MLP neurons of a small language model. Each row is named by its layer, matrix (up: input weights; down: output weights) and neuron, and shows model dimensions 32-127. Each number is 128 + 32 x the weight over its row's rms, rounded and kept within 0 to 255.
Before each neuron's rows, "fires in" lists the words (lower case) most often at its 100 highest values on Wikipedia text that the model never trained on.

fires in: "to", "in"
L4.up155 [175 135 127  61 149 134 153 112 129 124 205 108 106 134 156  90 179 169 129  93 107 111 141  82  90 108 115 114 175 104 105 147  96 120  98 129 136 106 124  68 107 113 139 189 158 142 160 175 106 147 163 184 166 153 154 157 116  77 117 133  93  90 122 170 132 184 122 183 152 120 135 126 112 127  74 123 166 134 145  90 105 160 156 124 189 154 159 124 145 111  85  74 129 121 130 168]
L4.down155 [121 175 160 154  90  58 119 122 111 113 143 148 135 108  95  86 134  96 113  93 131 114 117 161  35 113 146 152  97  62 121 111  95 180 115 151 127 136 116 206 115 143 143 134 167 142 151  88 151 174 146 158 101 143 165  63 143  95 113 177 150 145  92 133  49 110 128 135 110 128  79  81 113 206 119 122 105 135 179 174 131 107 110 115 112 109 105 118 154 103 123  92 124 139 135  79]

fires in: "december", "may", "january", "april", "october", "march"
L4.up212 [ 72 100 165  79 119  65 175 151 145 117 129 117 132 100 188 133  83  84 133 120 106 102 124 112 119 100 160 113 182 149 125 136 138 103 118 140 113 126 134 161 120 100 132  87 163 121 178 133 159 147 128 181 119 157 131  87 114 144 119  90  72 138 151  85 131 164 112 164 137 113 152  74 175 132  77 210  63 158 148 136  98 121 184 108 163 140 101  99 152 123 103 112 149 133 136  71]
L4.down212 [155  87  93 111 138 106  72 136 104 168 122 123 115  91  87  73 155 144 137 112 191 138 144 159  77 106 134 137 141 161 162 105  94  77 132 142  88 133 163 124 211 111 179 115 119  87 139  61 121 114  80 143 133 106 106 142 123 173  80 221  86 144 111 158 143 122  89  57 109 168  68 137 121 133 100 125 137  83 107  98 111 124 162 151  95 126 132  73 120 141 114 201  88 141 103 138]

fires in: "and", "to"
L5.up277 [147 133 164 123 107 185 134 109 111 107 137 115 153 124 147 129 249  93 110  34 116  95 106  90 118 113  96 136 164  81 154 116 132 132 145 114 138 102 105 115  73 158 117 200 167  86 167 143 114 129  91 183 190  85 157 110 112  88 115 163  82 102  85 176 145 133  80 164 214 134 103 113 123 120  88 140  94 169 176 130 120 131 124 138 155 115 147 108 157 104 147  88 122  81 171 133]
L5.down277 [ 94 147 119 110  92 126 119 164 117 169 113 114 144 122  79  97  88 138 160 118  93 206 162 169  98 122 117 132 156 183 150 121 119 115 136 146 142 146 130 106 155 136 136 152 178 116 108 121  93 137  77 164 126 160  95  64 167 141  58 168 145 158 101 178 118  93  87 155 113  82  71  69 103 193 132  66 137 102 127  94 149 135 127 146 168 126 126 138 173 136 127  65 149  84 146 143]

fires in: "april", "january", "may", "march", "september", "n"
L4.up414 [139 100 102 147 174 118 133 127 109  92 152  83 221  99  77 104 125 118 144  98 186 111 118 101  75  79 184 111 156 116 143 141 108 125 149 149 155 101 166 173 173  83 137 128 163 117 217 130 107 166  89 159 166 149 127 141 210 126  79 138  75 109 156 146 147 142 128 103 160  56 140 190 167 112 138 128 136 128 129 117  72 143 116 119  90  82 157  69 142  93 132  74 162 201 111  94]
L4.down414 [146 131 108 121 122 118  94  82 154 187  65 109 152 135 122 116  89 102 165 203  85 144 103 187  71 116  97  99 110 107 132  79 101  82 136 117 118 113  82  92 135 103 191  99 100 169  90 175 148 137 111 129 122 130 158 150 108 141 160 121  79 130  96 215 134 164 132 168 157 147  95 102 154 188 179 129 123 100 153 103 126  97 133 155 128 118 125 112 187 151 143 172 116 165 157 161]

fires in: "after", "before", "while"
L4.up295 [171  87  96  96 196 123 128 119 125  59 158 100 158 140  96 151 127  73 114 125 127  79 184 139 109  60 164 134 157 109 102  82 135 153 120 114 121 133  95  93  74 141  99 137 186 124 148 202 150 137 105 201 101 123 127  90 132 147 147 146 186  81 110  97 213 148 137 145 173 123  62 111 148 137  74 175 125  93 130 165  63 106 134 105 156 170 157 112 169  99 119  93 150 105 167 187]
L4.down295 [ 77 107 103  68 159  86 122 155  75  96 112 157 163 154 117  98 102  73 117 143 112 126 165  62 102  80 162 151 171 115 102 149  90 175  48 132 128 132 133 119  92 125 108 157 195 162 133 128 104 127 143 165  90 120  94  86  81  95 148 105 105 151  93 145 142 131 132 132 134 213 174 107 121 220 142 103 152  62 130 141 161 158 104 174 152  85  64 156 165  75 176  94 167 120 108 142]

fires in: "a", "no", "an"
L5.up397 [178 141 114  76 133 133 134  77 131  93 135 113  99 167 139 119 175 197 116 111 155 115 130  64  95 131 178  85 129 124 140 144  74  98 131  84 117 121  86 160 118 217  90 170 163 144 144 200  66 161 103 171 146 122 155 114 125  90 109  96 156  81 170 102 101 110 126 143 127 186 111 193 144 150 192 161 107 136 140 128 127 187 110 129 118 142 128 121 122 105 169 108  73 164 139 158]
L5.down397 [105 133 123 138  96 149 160  89 102 150  76 175  77 118 133 121 111  94 115 102 157 109 131 126 115 167 148 148 137 109 131 130 183 142 159 142 122 113 111  89 158 115 154  61 120 103  71  97 161  93 185 208 143 138  98 134 168  92  76 174 163 149 162  80  56 118 116 104 150 101 165 144 155 197 104 113 160 134  72 128  79 167 160  82 177 130 129 118 125 138 134 162  98 159 178 158]

fires in: "the", "a", "they"
L5.up375 [187 144 127 102 193 167 122 152 152 155 146 149 107 136 135 106 116 111  94  96 133 143 114  89  94  91 135 110 102 110 154 109 128  62 161  60  97  96 145 141 119 181  98 151 119 124 170 162  94 181 164 189 174 104 142 153 174 184 117 126 147  90 136 142 109 139 150 178 141  81 126 184 154 144 167 167 130 134  97 134  91 146 109  90 162 169  70 124 153 152 117 146  96 121 113  98]
L5.down375 [ 96 158 135 183  83  85 146 112 113 139  82 118 113 103 102 164 143 138  77 136 114 125 136 184  77 153 162  85 156  94 112 189 175  96 210 129 102 147 146 159 153 128 126 121  96 157 144  98 120 105 200 153 102 103 102  64  97 114 120 167 113 129 170 101 144 182 117  82  96 150 174  99 106 185 109  98 134  86 147 149 110 158 116 120  89 131 143 130 126 207 113 196  98 147 136 101]

fires in: "of"
L5.up598 [129 108 142 186 117 101 134 107 168  98 112  78  87 117 121 130 166 134 112 139 145 101  71  70 140 129 141 189 130  90 102 129 100  74 191 102 135 121 129 148 139 185 155  86 165  84 129 146 132 158 160 172  80 135 178 110 169 101  96 126  94 111 182  67 116 154  97 112 128 103  84 163 158 175 114 193  87 170 156 143 137 138 129 101 133  94 131 110 105  55 159 150  91 143 164 164]
L5.down598 [ 47 108 112  84 197 148 126 134 122 133  59 164 167 143 167 126  86  78  83 146 154 111 121 132 131  39 128 130 128 117 160 116 147  95 195 145 138 128 112 109 152 167 183 155 176 136 106  84 121 133 154 126 132 142  83 104 154  75  96 136  75 108 130 159  86 112  98 103 121 124 118 176 134 135 165 200 116 129 178  90 113 142 111 141  87  70 156 133 100 180 145 160 119 192 144 132]

fires in: "until", "early", "from", "late", "before"
L6.up421 [158 111 121  99 152 104 104 126 185  59 130  78 120  76 158  73 161 112 172 150 143 140 129 132 106  64 125  85 101 154 157 127 103 180 169 135 113  91 180 143  52 106 133 140 195  89 100 177 123 122 105 166 115  54 131 144 116  54  96 126 104 134 140  58 141 114 174 145 134  91 189 143 167 136 127 142  65 181 116 164  99 157 146 114 160 134 178 136 135 115 126  91 109 132 158 153]
L6.down421 [131 130  73 102 127 148 162 114  62  92 117  99 152  76 156 132  68  97 125 127 136  92 198 162 114 169 120 152  82 112 146 142 137 139  56 137 127 132  98 116 121  94 161  60  94 148 134 109  88  92 100 120 143 162 120 163 136 163 172 149 121 117  93 156  92 129 156  53 110 139 155  78  93 131 172  81 185 183 159 208  91 150 180 108 116 135 187 125 118 110 129 136 115 152 152 111]

fires in: "the", "both"
L4.up535 [164  51 148 104 139 150 115 183 160 163 119 149 133  71 170 112 150 150 108 108 148  93 132 111 108  49 132 115  99 133  74  95 140 110 196 133 108 110 127 199  96 146 115  87 149 135 170 219 109 114 119 165  83 107 142 148 136 142  77  82 126 112 145 135 136 125 112 163 141 151 131 110 124 117  74 163 107 120 166 111  69 140 156  88 180  18 138 135 105 142 142 161  88 187  53 151]
L4.down535 [137 136 170 142 125 109 133 121 107  91 165 160 160 141  59 176 107 135 136  61 143  75 106 153  86 161 174 143 143 121 138 176 130 126 144  99 144 107 186 110 139 110 178  90 111 121  90  86 151 185 124 132  64 158 142 119 175 128 128 175 101 148 145  90  97 184 174 120 174 117 149  96 114 131 129 169 122 141 131 140 127 141 124 109 112 156 134  99 146 125  90 120 169 157 141 135]

fires in: "for", "of", "in", "forced", "often"
L4.up498 [165  91 170  67 119 130 125 149 152 108 115  63 118 148 116 104  78 149 130 156 140 148 153 108  88  78 108 113 135  97 151  95 122 126 146  96  98 100 126 135 124 181 140  81 193 160  88 167 140  64 119 210 103  95 158 127 158  94 157 137 132  90 140 114 124 134 156 175 124 136  73 124 154 158 177 132  57 143 162  45  86 143 182 163 183 121 106 133 114 100 178 107 156 216 178 146]
L4.down498 [106 179 104 156 150  96 108 160 151 140 115 141 139 119 125 154  94 125  97 127 168 105 113 155 124 141 128 110 166 119 104 126 169 224 140 186 116 131 122 132  84  87 111 145 130 125  58 144 151 134 128 179 173  28 145  86  84  67 150 169 125 126  92 127 129  91 121 184 134 131 153 144 126 248 116 117 166 183 126 128 125 108 132 126 113 110 133 100 122  32 145 154 109 162 128 157]

fires in: "in", "within", "total", "during", "of", "incumbent"
L4.up480 [185  44 160 143 144 163  57 143 119 181 116  72 120 135 170 175 129 167 126 163 134  96 136 118 144 126  91  83 128 142 146 141 143 141 121 139 127 131  82 124  61  95 121 147 114 166 153 147 139 138 133 186 161 197 146  48 116 102 143  99  81 115  92 138 138 146 183 157 126 126 127 103 132 130 124 137  91 134  99  67  88 145 122 133 159 184 129  81 112  96 113 131 164 164 120 178]
L4.down480 [ 90 146 118 123  56  76 118 129 127 144 187  91 141 108  82  92 100 156 178 146 135 122  82  82 123 112 106 153 121  94 106 168  71 154  94 175  98 112 158 132 129  82 141 119 139 115 107 104 124 143 157 150 143 124  87 119 114 102 140 165 117 113 145 154 132 162 135 164 108 178 102 111 160 197 107 131 173 123 203 145 122 127 133 108 133  71 163 130 166  38 173 119 154 147 136 161]

fires in: "4", "3", "2", "time", "1", "geography"
L6.up121 [143 121 136  56 123  99 116 117  77 142 136 113 139 134 169 202 149 113 126 151  44 104  54 139 119 140  87 125 109 151 150  91 103 132 157 137 132  63 145 171 139 166 162 112 107  98 121 112 134 106  88 144 120  75 174  80 132 175 167 152 117 163 140 161 143 116 118 155 100 150 121 118 117 119 100 144  73 147 134 107 103 100 132 121 150 127 143  67 123 109 195 142 181 123 116 138]
L6.down121 [131 107 127 174 100  72  62 185  84 205 157  86 158 121 114 133 140 119 164 128 147 192 137 152  89 137  75 133 157  76 109 134 126 194 118  55 121 159 130 127 105 120 109 137 109 112 133  72  96  99 134 120 109 141 121 120 139 100 138 115 151 190 131  97  96 116 163 153  96 142 117 111 160 134 172  97 163 152 209 163 117 106 124 152 140  74 131 138 180  61  44 147 166  88 159  59]

fires in: "a", "appointed", "is", "an", "was", "named"
L4.up200 [145 117 136  83 169 186 145 113 123 116 148 183 135 123 169 109  86 112 130  93 106 147 119 116 104  71 127 138 171 109 139 174 176 110 145 127 148 126 101 201 116 154 105 143 159 129 166 161  31 121 114 163 136 152 146 100 157 119 138 157 122  68 112  92 143 141 139 169 219 177 136  34 159 135 114 181 129 143 142 153 128 145  98 124 155  75  82  86 149  99  95 109  91 152 128 150]
L4.down200 [167 148  63 149 171 148 117  95 150  81 141 114 122 122 150  83  96 156 119  21 102 126 130 146 175 158  94 140 193 140 109 134  87  97 164 155 118 148 182 141 154 109 156  60 135 152 158 110 109 169 130 173 131 133 140 133 109 123 157 154 121 191 144  62 171 130 104 111 129  54  76 106 103 136 102  81  84  69 115 116 106 130 125 167 111 165  84 158 117 160  98 126 116 154  87 125]

fires in: "2", "0", "1", "3", "2007", "4"
L4.up55 [170 185 156 132 122 128 168  98 154  95 161 176 113 121  98  73 157  74 139  62 123 149 169 125 129  89  66 125  94 202 132 125 127 150 115 101 133 127 100 129 147 167 147 182 164 109 130 108 153  91  81 161 165 128 152  84 167 140  77 140 101 124 133 100 169 162 172 101 150 107 119 164 159 145 100 149 161 145 104 142  59 133 110 135 117 163 144  63 121 139  93  62 141  96  91 148]
L4.down55 [122 126  88 128 130  63 119 127 138  90 110  75  89 134 138  81 112 163 155 100  65 128 138 143 225 152 160 112 154 136 150 172  47 117 109 117 121 129 145 124 114 131 135  78 112 132 144  87 152 118 122 108 113 202 102 129 101 109 145 132 120 174 131  67 118 106 100 149 146 132 147 152 125 140 208 124 112 135 180 180  81 185 149 172 106 121 136 115 134 113 198 157 144 164 119 174]

fires in: "the"
L4.up631 [167 140 149 165 157 112 179 166 122 145 112 193 125  68 127 181 134  93  84 163  72 151 108  35 115 128 133 165 147 141 108  88 122  81 121 162 109 128 102 161  69 190  86 149 137 125 182 187 147 146 152 176 122 106 152  37 168  86 111 104 118 143 120 139 189 152  99 105 143 165 122 139 103 141 131 144 144 114 125 125 144 113 140 146 174 129 130 122 116 147  76 123 110 109 118 102]
L4.down631 [153 158 121 131 123 127 128 127 132 130 141 171  98 120 118 154 106 153 110 113 156  82 155 128  88 123 212  86 135  99 136 159 126  96 137 132  58 129 198 116 130 127  99  91 119 123 170  98 112 159 160 148 129  96  59 156 141  83  85 179 115 127 117  89 162 144 130 104  69 140 184 146  85 217 105  89  85 138 146 130 123 149  99 103 108 133 163 101 131 228 141 127 121 170 157 164]

fires in: "in"
L4.up450 [ 97  71 133  41  73  85  67 135 171 102 138 125 104 129 123 103 131 160 132 117  53  99 112  84 116 130 145 122 154  93 156 128 113 157 165 125  99 108 125 178  67 144 138 124 162 109 117 104 155 106 107 129 115  80 170 138 147  49 129 137 126  97 129 165 150 165 108 166 136 106 124  80 122 133 118 118 119 174 133  57  75 172  91 162 184 155 111 143 162 119 196  93 175 120 111 121]
L4.down450 [146 119 134 105  87  93 196 112 106  96 220 109 134 148 177 149 120 136 101 206 166 156 137 145 187  90 101 151 135 128 112 120 156 108 110 118 115 112  79 145 171  66 183  87 146 146  99 100  86 160 129 139 139 138 145 131 140  67 116 111 153  81 124 133  83 125  95 144 119 123 130 153  97 160 118 160 126 152 171 115 172 111 147 121 165 153 118 159 136 166 105 107 112 112 137 114]

fires in: "up", "over", "out", "down", "upon"
L5.up557 [146 105 162 129  88 168 185  95 108 124 147 127 135 116 156 190 176 126 114  91 108 153 127 121 105  85  57 113 107  95 153 135 137 156 147 114 138 117 139 155 111 112  70 143 151 129 137 127 107 109 129 166 164  77 145 126 134  95 153 146 101 114 124 119 126 132 198 184 100  70 143 140 151 140 134 109 102 139 115 138  99 127 122 101 168 151 119 163  92 150 147 174 106 164 177 179]
L5.down557 [160 136  61  60 127 116 151 110 114  94 136  92  97 173 110 145 103 138 128 158 118 186 161 112 154 143 155 125 127 142 147 170 164 117 125 136 142  92 135 146 127  92 168 172 145 138  98  89 108 111 195 150 110 107  92 149 144 163 154 208 132 146 132  79 114 119  83 147 206 148 124 146 172  77 129  72 184 167  80 102 111 145  88 161 144 131  78 211 116  83 135  72 137 149 102 163]

fires in: "in", "over", "out", "to", "taken"
L4.up209 [ 96  85 155 101 200 124 104 118 130 156 157 119 149 121 113 117 112 141 101 167  99 138 175  86 102 108  23 119 158  83 144 152  82  59 117 118 139 129  93 151 131 110 109 142 130 168 100 161 116 108 105 160 115 101 130  99 165  87 139 103 162  68 131 121 161 181 150 170 135 126  84 111 138 154 120 171 161 136 112 124 117 155  98 116 188 113 121 137 161 134 146 166 112 174 170 177]
L4.down209 [184 119 146  94  75 100 168 117 120 165 201 189 121 149 107 163 155  98  92 162 143  88  49 105 153  81 158 124 128 118 159 194 200 166 106  89 151 130 183 137 173  79 123  90 116 115 113 118  76 133 172 144 136 148 104 125 186 110 133 176 129 169 142 106 139 125 120 120 149 160 139  97 113 195 181  89 118 142 145 114 155 123 112 120 117 137  93 160 182  94  84 154  99 120  97 147]

fires in: "of", "the", "in"
L6.up343 [223 110 109  80 124 111  96 147 124 151 118  93  88 175  96  84  89 195 142 113 173  92 148  74 133 118  72  98  95 149 200 111 124 127 167 153 144 158 127  82 147 120 121  91 106 118 124 157 105  98 143 160 153 117 100 103 141 147 131 119 155  85 201  89  67 178 175 154 140 169 114 172 109 150 150 157  40 107 168 105 118 121 140 123 118 136 142 120 167  93 120 164 116 108 143 171]
L6.down343 [ 91 127 154 118  94  78 132 126 107 115 109 148 146 145 138 111 165  94 113 141 126 111  91 172 160 113 155  95 166 132 115 127 172 146 123  96 115  69 109 115 110 129  95 136  83 180 143  79 106 180  97 125 141 127 149 130 150  58 128 122 108  88 150  99 181 103 111 178 132 116 126 163 121 189 139 146 129 157 124  94 130 139 107 116 166 108 144 124  69 113 181 161 121 176 112 112]

fires in: "also", "not", "still", "first", "often"
L5.up498 [121 149 104  70 129 177 146 158 109 120 140 134 133 109 166 155  72 156 106 132  88 121 120 109  97 126 158 113 160 184 165  62 133 112 112 101 163 108 103 192 136 152 130 149 146 126 172 128 147 130 161 186  99 134 100  90 126 102 184  73 140 132 143 107 163 158 113 114 160 112 153 100 130 117  95 127  64 102 163  94 137 151 141 125  81  98 110  86 153 101 178 134 162 151  88  84]
L5.down498 [104 100  91 181 197 170 133 104 169 135 109 113 122 164 179 113 102 177 152 154 151 134 148 131 107 131 147 120 136 136 110 126 116 135 149 149  46 111  85 120  99 136  64 145 105 210  79 140 128 126 148 101 108 171 181 173 109  82 151  91 123 104 171 133  75 110 130 159 112 123 115  86 128 175  51 165  86 112 154  97 109 146 156  75 131 164 139 155 123 147 157 142 130 164 101  94]

fires in: "a"
L4.up76 [125  91  96 105 115 142  82 120 136 152 130 128  90 105 151 150 197  58  99 114 170 167 136  87 100 134 110 101  58 113 167 127 167 113 176  71 151 133  91 132 102 175 126 136 182 159  94 165  75 105 115 168 137  82 135 132  82 115  85 128 137  97 126 130  66 149 103 144 124 132 123 110 149 127 122 162 178 109 106 154 121 169 122 182  99 130 152 150 160 132 106  93 144  71 158 145]
L4.down76 [110 159 146 124 124 144  68 140 125 143 137 130 124 140 127  69  88  96 124 120 183  99  75 170 109 167 182  58  64  78 112 139 176 107 165 160  91 115  99  79 162 163 164 151 112 122 127  87 153 106 218 140 131 112  93 146  94 161 167 166  89 125 124 120 109  79  45 105 138 125 152 181 150 167 132 121 143 121  81 131 132 134 122  85 119 119 108 143 176 144 171 166 140 137 127 174]

fires in: "after", "from", "until", "while", "despite", "of"
L5.up104 [138  80  67 131 184 133 114 100 146 139 126  86 115  83 159 108 166 137 138 134 111  91  81  96 116 102  85  97 124 136 114 130  98 176 186  98 178  95 181 190  67 139 113 154 144 137 138 145 122 117 128 181 138 101 149 134  99 162 129 147 122 144 140 129 138 132 182 175 160 126 123 147 231 117 105 193  72 131 101 159 134 175 108 101 123 116 121 129 146  85 153  81 127 108 144 106]
L5.down104 [161 191  91  85 105 139 131 149 135 121 110 168 124 133 149 208 120  98 122 127  96 147 101 124  91 146 166 140 151  99 142 128 145 139 123 125  64 139 105 110 118 109 142 121 136 173  93 128 155 154 104 158 124 117 160  88 160 147 160 117 144  57 143 129  84 101 141 130 177 109 128 108  77 180 115 194 156  99 123 116 184 118 145 146 142 134 113 107 160 114 101 176 110 110 125 133]

fires in: "1", "2", "4", "3"
L5.up339 [158 134 155 132 190 150 127 149 192 139 102 135 137 122 170 210 138  91 100 135 142  70  97  75 136 125 125 123 102 146 121 113 118 111 161 117 120 134  90 187 114 153 122 130  61 147 157 126 160 153 104 135 142 161 171 105 132 118 114  97 113 156 181 122 128 103 125 136 109 148  78  71 152 116 164 121  97  91 219 117 166 114 166 130 163 127 136  67  92 146 194 156 131  76 136 140]
L5.down339 [192 101 138 146 193 111  97 153 147 134  79  91 152 129 124 149 162  67 111 163 125  95 124 170 178 145 117 143  90  97  83 123  95 106 128 178 132 140 140 148 191 131 163 135  89  97  80 128 165 155  80 110 154 132 165 122 179 136 129 139 146  88 115  98 150  99 153 143  79 139 109  73 121 168 103 105 106 117 160 156 135 117 142 111 199 116 158 137  97 116 125 121 171  93 131 186]

fires in: "one", "two", "three", "3", "0", "2"
L5.up170 [136 151  89  90 118 133 154 110 127 134 128 106 101  97 179 132 128 160 119 112 168 126  94  68 163 101 104  94  89 200 138 127  87 136 148 152 161 109 122 118 122 220 117 164 157 116 110 172 146  58 102 162 115 117 209 138 107 118 105 111 135 106 197 104 121 153 108 159 127 145 128 215 164 104 166 135  78 205 126 117  49 142 109 159 131  81  61 130  98  82 139 114 133  91 152 143]
L5.down170 [138 138 145 158 141  91 165 103  91 123 125 110  45 136 107 156  69 124 145 174  88  92 126 166 247 197 125 140 128 128 142 128 106 106 147 136 147 125 136 155 193 206 168  83 104 153  93 110 118  90 164  89 103 131 128 161 116  85 130 132 141 176 115 123 111  86  83 144 114 154 178  95 118 142 109  78 114  99 175  92  99 119 135 166 130 134 154  91 141 120 168 171  78 166 117 174]

fires in: "of", "and", "to", "started", "much", "about"
L4.up128 [143 121 139  73 103 175 195 150 155 104 151 115  99 105 178 135 105 115  95 130 149 150 105  90  97 137 151  79 153 124 155 125  96  58 106 111 166 147 137 159  96 152 143 119 187 146 134 105 151  55 149 205 143 131 142  94 150 114 157 118 144  81  95 114 129 158 118 180 148 151 124  68 192 132 111 160  81 132 177 103 113 142 110 160 172 102  86 123 166  95 169 117 140 124 138 130]
L4.down128 [147 163 141 111 132 195 122 184  97 158 123 122 161 132  89  78 126 124 114  78 159 112 155 119  84  68 164 165 148 138 121 130 122 119 107 149 151 134  97  90 145  56 159 119 125 124 125 111  65  82 128 154 168 117 142 129  66 146 102  82 129 177 150 151 113 200 105 113  70 128  91 135 115 148 139 153 174 102 117 117 122 149 106 103  59  87 140  83 135  41 143 136 111 174 150 105]

fires in: "to", "through", "as", "after", "by"
L6.up322 [192 109 126 164 172 119 107 102 115 100 187  97 151 139  97 109 187 113 141  77  70  74 142 136  86  64  82 103  85 131 152 116  91 136 105 115 143 107  73 112  88 109 106 175 115 200 110 149 130  88 106 184 100  84 126 127 136 107 161 133 110 130 158 150 105 200 202 131 130 133 127 123 162 139 126 170 123 114 108 109 131 126  66 181 155 127 132 145 140 130 109 100 162 132 116 173]
L6.down322 [138 128 121 111 112 104 162 119 158 123 140 111  72 139 116 126 110 139 123 120 123  68  97 112 121 128 149 163 156 135  82 161 128 138  89 114 171 139 193 145 120 140  97 160 112 110 141 131 159 143  73 202 145  82 150 128 115 142  72  92 148 105  80 108 102 107 135 175 197 167 216 121 139 194 120  94 139  95  86 163 138 164 190 116 229 155  90 117 128  96 148 138 147 109 116 136]

fires in: "based", "professor", "information", "memphis", "revolution"
L5.up408 [189  97 184 113 148 100 103 150 178 106 127 160 114 128  99  59 143 136 105 140 146 118 134 119 136  81 129 122 108 186 136  64 120  96 154 140  82 131 110 151  73 150 102 132 173 143 198 188 188 142  73 163  94 135 142 156 103  99  85  97 119 102 122  85 112 151 143  92 174 185  61 110 179  89 137 182 100 136 181 117 159 130 133  88 120 113 151 101  74 125 167 122 106 133 152  46]
L5.down408 [ 81 104  92 179 136  83 115 113 104 211 119  92  93 105 105 104 156 134 102  99 110  44 107 117 160 136 128 156 106 115 114 106  90 151 115 127 141 175 132 159 145 132 103 135 143 120  96 111 202 141 127 148 115 102 164 132 167 155  82 163 121 127 149 108 149 153  63  95 145 129 152 165 178 143 102 158 130 126 204 115 175 107 183 123 106 158 131 154 154 207 132 169  93 119 158 146]

fires in: "a", "as"
L4.up156 [213 149 124  88 187 123 119  73 119 146 164  99  93 155 162 150 124 129 125 132 206 145 151 143  85 129  79  93 112 134 146 181 105  81  96  54 126 108 104 149 111 129 102 171 106 146 110 182  81  85 152 150 119 120 146 171 137  93 108 178 166 130 161  52 135 148  81 136 152 151  82 111 174 148 113 162 120 139  71 113  70 168 110  96 126 117  82 112 184  70 151  60 116 190  77 192]
L4.down156 [ 78 162 125 158 145 130  90 100 110 133  76 132 120 127 145 119 120 158 124 169 124 167 157 174 104 182 107 148 105  61 139 158 143  83 146 208 146 135 140 116 141 119 169 140 172 115  64 183 165 156 153 188  72 115 126 120  93 112 130  92 134 204 137 133 144  89 103 169 170 112 112 100 121 180 151  91 138 152 109  38  99 148  94  79 105 148  92  78 186  46 148 157 116 166 102  86]

fires in: "of"
L4.up628 [157 142 138 149 205 167 149 119 108 117 138 152 119 149 165 171 192 135 117 149 126 101  50  96 128 100 135  97 129 146 142 116  90  96 148 143 147 123  81 100 104 159 166  68 121  65 113  83  58 117 162 191 117 117 157 118 121  88  97 162  99 125 135 145 145 192 128  92 157 143 109 129 133 156  95 116  62 114 190 127 162 129 119 112 120 111 148 120 108  89 181 102 108 124 124 145]
L4.down628 [114 192 136 112 122 136 149  67 123  78  64  78 103 151 131 139  75 102 158 146 131  72 151 137 137 111 122 135 135 163 117 168 160 122  93 183 161 131  74 122 141 186 146 146 150  63 104 100 123  97  99 136 104 112 133 137 140 184 160 115 149 109 130 102 125  75  95  94 105 200 128 116 134 126 188 184 153 121 131 118  91 132 103 104 106 111 155  64 139 129 106 148 125 142 142 107]

fires in: "the"
L4.up261 [205 116 115  88 167 144 141 154 135 129 147 158 112 127 147 103 154 113  99 126 135 121 204 110  77  83  59 101 128 147 117  64 145  97 160  87 109 112 117 114  97 138 127 113 141  99 133 151 108  95 127 217 130 146 163 118 185 161  41 192 118  92 128  81 140 167 125 173 112 121 121 131 141 133 168 178 133  97 177 138  61 114 171 136 206  95 124  96 152 155 121 129 190 136 117 113]
L4.down261 [121 136 156 149  98  82 190 127 134 129 148 127 151 121 136 151 177 139 129 103 103 117  95 104 101 124 117 126 142 131 144 133 121  96 170 137 156 126 126 162 130 137 210 113 164 149 103 150 149 188 102 189 122 151 124 109 123 149 111 125 103 128 125 137 111 141 158 110 153 133 129 145  65 154 128 150 169 102 145 121 119 141  96  92 122 145 155 125 134 152 121 165 109 166  84 162]

fires in: "a", "department", "his"
L4.up203 [231 131 151  77 137  85  87  83 136 156 129 148  57 130 151  96  93 179 120  76 102 120 142 115  91  90 125  65 140 151 141 122 141 117 178 125 108 114 130 181 132 172 140 100 117 159 106 179 102 157 179 140 149 125 141 178  98 132 104 109 118 121 104 115 111 154  92 120 163 120 113 155 131 106 163 161  73  60 169 121 142 166 142  75 119 124 108 116 135 110 154 134 101 136 114 170]
L4.down203 [101 170 143 111  52 133 126 151 101 164 133 114  90  87  55 176 177 155 113 134 166 131  98 196  98 150 187 200 121 156  65  86 144 147 119 141 138 152 131  86  76  60 101 129 116  80  93 114 141 144 131 160  98 116 105 133 154 139  96 162 176 124  97 114 118 105 139  99 128 114 143 141 124 163  93  57 196 106 179 142 106 124 122 130 146 169 139 153 129 154 146  84 111 138 169  72]